MLP neurons of a small language model. Each row is named by its layer, matrix (up: input weights) and neuron, and shows model dimensions 16-271. Each number is 128 + 32 x the weight over its row's rms, rounded and kept within 0 to 255. Numbers have three digits each.
Before each neuron's rows, "fires on" lists the tokens most often at its 100 highest values on Wikipedia text that the model never trained on.

fires on: "w", ",", " O", "d", "b", "in"
L5.up383:114073110071149116164164101173125083197145144145093169108125072134118111131110125148146119147134128184122152132164095141099154153123114137119147135139189082118139211135165059103119125145119157119089082103122176146131127121158137109076139110144166112166112163164130133105189122149131127143165135153180122107092146123117143119138096107117073142104128203122120156126087083101130107118074128116159192133098159127090164222125144168108152189094088104108136099068124159168113118088119135168095118071103139051124177142176131057197059153196218190120110138174134066117183174116089142177141100066170153142176203080105098102111170138165174109125161121139127123110078150067104135155182146147121164162146064084134144114122135132117088137139097133140123092127091146107096123063058122

fires on: " South", "y", "n", "in", "w", " 18"
L5.up730:156142109079144078166147105109208097209150166078128144147115122122097109117121061133122152062115124095151173103145080107108092164069116110135101130122183082161155188169124213087126129188118142144176137118158116117100163119204178139115124164142167114056167136166141102139152104036099120144097089128096148131080121145104137156122063113109071139141135233129102152126106162151118097106152143131140134164164099102115146213189219123108116136083090092126152158104095188134086098118116122149108135102146168086086128134158083088126120170157179160116086167118126092161158117137123150173189167113184132168197125107129116131107153141103103116128104035156117211107140144123055087084150145159098161118134104121157122124096129080061061090096116129148094102148093125146126147106124131

fires on: "-", "/", "ru", "lu", "ive", " critic"
L2.up1044:109158116141134086164146123147146102130136112142144136125111121094117117101108085100183129132166139175093090067170142166144120156120158145142069075070119130163143169037145102141122077148071132109118154155121147095117139044183122170144175109094139119097132109156150142159104140101120137154154157143102167116112149139153118075116119111103184145161062104106165146125015151131116129169121064150100146173127138159132119200095136177143094116035136124152097102127213181204120148161130129087128152177137083083107097166108110102120137088152094209097202125111125110137139171119090140110155113128088125144190196181140137103137141113135157122177132105000165125122108134113156126098116133183131113172141078115108130132141151165151143109083156152187124176109145131153145142082107130

fires on: "s", "st", "li", "o", "I", "C"
L5.up52:135117150194169136131130088104117184142157152111140127111101112125141134117130159146128144079180088123113126116138176161121120160091151098161175113128065096196168139128115143103133126064141160190113067134067109082150183080136096142126084131112105108104104127134157125088053111187132122156127118075147098135143122123145140167153114119112119139146116187107120160119120161129149123142094164082119115098127095112045129132174109089162153160055073070074137116074148074074081106152109133138143069218165192107190085115144081064106147151118115157113138062167157106158131160127142133174165116219143099133080120116087185152128113122129096111009088143113124196173117179109191151147153156121135127109113143111106110118093139126070079079129110100141110132103129132152120197143148128

fires on: ",", "History", " United", " |", "---|---|---|---|", " 1998"
L2.up313:125137119057177082171117118101125144144174159109129130118092137142138097195129092093096091120102089145090127137124093073107124138118103061068148154154112071118169163125105134122134183128158140142169077106157181110157089141126158121080168136065169115120098120145055102124144112125083150100102164147147130111167106092147088130142107137156132121074155179144134139147085143115128114189113162124140181141117196107104133099133153132132187118131063112146146140105065134145119141096115123175132149158116120126125126184168116145219146097179146128103099180132180094136093129110157103123087088148098123069064149144151131148150167206120179190153123090094128111130105131124095123145174149186136129163168166109164147092146148147139083143174177144161149065117172156164135132088167154

fires on: "d", " 2", " 1", "th", "v"
L6.up1038:108097072088147123121162140124089144101110107146135142102122070126202153122112149126249086141143136139123079133102126110127178068139110094104122156056107163131191105138126095040116111125119093141150106107109166125094091134190161157205095132125115127071071088217094129181143125104133106159166134213142087053155086105122108126177084118104106115157112099121119101081177176117076114160118121145147145073111162130123140134152186167131164157149161074141169114115146085090070141168154200139121095109210154133134154133137094097174138102130127154126171152135162120112137141081187127170142109109127112111103082114087097180127163076183129130104132145088155075127140105156111119136153118151120103143155099117157159133123142094150132120112111140130120115205128148142140099162103124

fires on: "s", "z", "k", "il", "is", "w"
L5.up89:107131111153127155149167122129154115132100130120068139114136088088109179124120076107107161101149120120139160170116140172170194139078138131149112073048079069099113137131141156168072089122076139154121137136105075066076150128139139067091127138104168116069139162153146130199108111172108159130157178175156064139172141113105081131142112164168145150092126156118106130070132169164144180125084127165096069122127104103088142132168181140121167103136146118136118124113159131079102184094092139134113108131203129130121141135123079168136087124115095092118179091177166105142093130118132135163155095132171137168117166140102149069150091124140107147137113136115124181111148131085187167121115038085104125132114145175103163142161146087077098055147125170203117151095062074159150117087028079

fires on: " and", " or"
L2.up729:143155133132201112074107117106108125108100131150162143102127117113188111147114129109074145124193091106120136116145078173132092119113115153145121073075126066101148103130114171078149120106091096151132115158102158088122199112194130137226132151072149125062146103156140070147147129119169086140085127159174121141106126104141135111063144087099108149194087166096141132134134122147122200137136141134146099112093172130142166128162176160169144089123128090115174129139098149095129171174098163082119119200190161086180108095173084152139115182136113152125138135116166090085132169150119198126144171168113088109098113089078133148144158113113110155064124149164142146111108164161167140214191174142112081108096165112142091164082148092110054138106135100146146215131122111116165095126105070

fires on: "-", " st", "t", " 19", " de", "st"
L8.up992:116124143120166127132132072144144147214163123097076139162140132124121139166118128107128202126111171119074113113119124157142092126114128120121147119114071125171132133183127136124137152176121165131110091114196125134086156087132149151125091136090096134153119154107133082152084072122136146135161129124126119149079175126145150184116119108185101142112145122110177151134075098125145109202095109138194153122175128140134109158119093157081140192096100109130161107081087130161149101178156141129115159115146064114142093166113115137178147099168203207127118105136104087158086126017146121083179131134139094118183097119059173134145132125151150143171078096060192144090080116090152095087085099137124127134126130142139077144118151137101115082045124190141065153155124105157157094133118180

fires on: "/", " and", " &", " J", ",", " as"
L2.up652:123161159150154098112122133130123099119132125179133164083113078120138116139115137126126144121181104166113093111111084211092147177081147110124118065073122142108212129122130181102152119127073121133177163117102160072140161113172074134222124131084119125060165132214173117121102152083154111141138115157125106127164106148127126113119176085104147138130127088102150155136116112114119125120119120134170114165139167105161155142135144132250131071098140027111138155123177099133132147127071150137154101170163137098171129110143097131123099117110132148107181135109168077116115158138140159118144118174140116133128104122101172111087181126119141128114099139142153140136137165157137131121157117137096113103139124104164059168081141083148018149118130134142118194136088178147216107111081056

fires on: "s", "ver", "n", "at", "ve", "g"
L5.up1426:184166122118145148140097088135131147141113122099128139147108110160158132128130066094152135117162126141153172134077125175179128157146091099187089177088153108159239117156135067118106118146117136121071132149177079058083116102183137088137154149140117122060059086163099096160145171116130183166111105154145101131130140129124131167167055103150064186154082118082142157163115119213110118121101140077143205123133138044124137164170137094170190209121122124159168135136134119134075092123162119109134145133185124112136165124113113184089153115124092122134146149148159130156079125102126130164101160113134121115092125137091124179167149167118070140072129172170136107099134143129083092121170063120081060131127163125118228124166147102102156056155125141078167087157153099145111175123132119

fires on: ",", "U", " and", " I", "E", "R"
L2.up1423:160142155127141120149120131140137140104067152197150124078129081115163142136123125119104121104160123136089106127132059181119121153112175145112158064113134092123180187104107180139163122140084098121105146110135127098151140110158149148166147167113136113039144081191192096124138149073165061150087101187189085141122109118106149191138140113123166110159128096140125100101152097120144107142146133148152143156103159131162119164111147185180152088158108050143140164153119102111124121135088160129119135157121154064154071110204087098161081158168163144133127140100143109053086197161115200138151178187155099158099090096105137088112134085165097090118101112129104167125145178109109095162143171115129092097173136092160124160071147118114101143105147164159163184131096102140187088100130099

fires on: "s", "ric", "r", "g", "y", " |"
L6.up1392:118100165093136096134096103127128087178175167094121167180128138065195143148152117110086148165138157147122108073151099155083125152167129120101110152131119132118106109148128131136147133129178108099118112123133086095068143122195094063071137126085159123126051113127089144136150135142163137144176103201161103106173147086131046159118104088100120133069091157190128134104112153146120090095097107064161162138130090131133099122133162145108168126099092129178154162099086158191194203130105170126129197084152148111181122141111107118113132116176124147072135139226113136137095062124102128026131156110110162160107170144137155142114150144090137054127165047104176141180115157109143067125152100162066170088148148139145107109091153127102115135123111136104172152169126116126118168167101138

fires on: "ar", " to", "ton", "or", "it"
L5.up991:085145185101161114087176151128148122086085136123078225138110095148170137126156124103095097154096149170102185127148060131172172159062146053111126085080166131115107181150171203156120149213113129148050126171139112162163165111125142157117119157066167111155179192160100125165161072182096172132104187092163110092103089146134155130120139138096090101144196163172182079104138116100087171116063149110168127129137089116147106154179132146110153128133114122110133104119115135170155151128078144165116156098112125114132124161132142112100109063107170183127075114147139115133082133136076159148118124113146151134152099130111118116159159125142152103114153120073159097101175132129133078158203102102125102129106111103132142104101135087189104076105097123177132114141152166136114176113108074

fires on: "s", "ch", "z", "c"
L5.up729:112104176168126120119164110158131120139070138114131090144139156099134154152087134125146150130165097121164198102120132200118097145091141140181135097063052080131134228155145154139076090099163126187171103152070126127119191104217081099099106149113123121071104096163147155120061084076184102175132128163136022127115147102108117106135145075133154153131127112078114185157123105133082136115117113081117174133166099085062140133147144135151063166153108092109160168100156100096110136103133222089118104094151158156150101172090083134135096138141112145130105142132097108086077148106102122163132111165166108121154174117126156172098135113151104122110071095131125161189102075058183162140103147062120107100141170173161127080121145031098064119138149159213114136137122186147122135108123127

fires on: "s", "th", "g", "um", "es"
L8.up176:124119090076072142162158107188105091151151131108099132160132113201169139140086082105147199096127140148125139122153106178129127080124051146137131051070143112096157187104078185106063115080178128126082119155104142145096200130165116139103125121120133127095023168132154076164148179128111176147132168106117097074098131131137031150163067154159125100206084163118134188143079131204083087123147081142123104160142090136092108172123118109149127144114156090145124141156162146158156117123116150072133139130128158147099134117118138162157128143120130118152108106199136150154134147125161160170150103108134176169134120105131129090142125173121080137067111151088090171126151117109103162087131129104147118123124163129085138110160166086077206100096134185101125155212155074131098142145135111

fires on: " |", ",", " that", "op", "\n"
L2.up1436:110085118099161088191179115139141096103152164161072137121108152140156085155118102156119088110110162160152179150212088146104123178125143126098183142133134112098086151068116135154176122179132144096134149090140156150146144102166120119056143089074141106149078118141049099135116110115143175105148102175162098134125106141125127192152099145062096152076138153138127159149111115169121117112106161148106174110106105025092163130144143116123145081166076112048167089125121137102078111091083148160117165098115088161104148148120136116075153101165182148128120141212136103180132107099107115160120108165180182110080114085130164119116147166170150146092125062126116097156070073105084141105187105150133172152182145187170097184135125108159127125109166097091108081183125103124134133125126131

fires on: "ry", "ack", "ology", "view", "te"
L2.up1348:132134117128159130043166135124113162131206084134121128134093113125213150105119140150092055145111151127131114139120129116122174092109105058182175154112134120132122079091110092133139117111152099122171174119107195105151155084184111142189131095155115128108136146163153105083087182102159166134138148212106116101141099174121140096152102124073084132135129122116162139100183225142134103095128120100130167110177088081091158146091179170167133148101097090096141147072135119125057152100126138128082107094183114123164161118140132123143134153109137142102190153131136140137135085104088152161111157106097108150063102156182184143101128122168101129087130161127100167201077071114154158130128114128130204114120149163107074166110138084160154155147122168083119102172141134199137176150147081

fires on: "ru", " Ru", "gu", "lu", " Ju"
L2.up1510:150102141107127054180098107184145152168115065108162094126138140117146170101124137127205103162121141149113071086119048168166159154107105107164134127089086148136153127081181149072080096122150146077175123144108138124137083117160104068116113051159143119127156164137120137165144111019180149190156234134121105110059136092156128101174161113127083125057121110065115136112071153099114098118128118107169136131131138104162191156119159106156112179106136127102082147092178122162081141122107175087144098163204084127101157143129132130118147146119102113120149155118164147132139112161093158136118113130164122134170170149135138124069128151133119142170107087095148116152104116132185121136086157127130129165145102075121134126117149059098167056171177146153100116133092129114119151147152199

fires on: "al", " Car", "r", "y", "ri"
L6.up0:176160138111135077145174107154078108124089155125094116146134123062174178111142202149078154174080115103154149146126128109126059201129144108114125120121111109144107134076108081137128141131152113180115116123171128119176132139100107078134144185066132109095095110099075140140152107160195113136154095138112084133086106037161107172108139125160134092094147077150085113121110103203076148119119160096187138115098200118106157089161127128091161161151106124138170129104076106130150192140125146164128199152177162135160132099095132119132141145198140108112079109122122127130063117122146121069094067157161163108122094112155161130079199203150129143135123070126200128111168126127078128116140135204186100140123160115150187097087159177116095095117146140120111111145170095104092107137080176

fires on: "s", " 2", " 1", "se"
L6.up1508:097093133113141182121142115145121120092109116154113114128169128088132163108130104093085066165156179048169110147174120128115148091160138078130104129116075105131191067098128166096058165137086112133176176103066183084082122125116192072143099122105081109169094102215103153114093099105156146135132124112122170111155067132166114155170121167139149138102071160131150159067105054150143094126100127129137111069157143104123157156136163126138146139120127105168080085154135066133124161190133123128137128100145207126118103146050090117144172081161108193074201136155178111129115131101093109175131102145134155106129206084125172148135122116182110043080137136117157117157159100165142163180159116095066154130132116147171147082137158094101129116168177149180137085187158142112118124163170114

fires on: "s", "n", "z", "ap", "e"
L8.up418:135142154145138157096118172105116174094104159138158110159159194119104115103080060081121061110089148102113164115117111133116139162122149152156168130108111109185122173070160105144115102125145111155152117172083051109149157119138126146122096069144183121142088097192119153137103120092155149181144174148209117095118116199122135093107075089153122110148093164125110095141104134143120103064093106054098111137101113106126176134155133120204098116135114109092072145126119106148142136103133161083116123131161122075151102191119144112141129156141156097119224174106152082132122124105136131166143173200104144123106192087096137165119081099147101107102138157136110123169082107069094182110063112074099124159183184131145135087160147115147106083140167165169082122137127153112147113099067115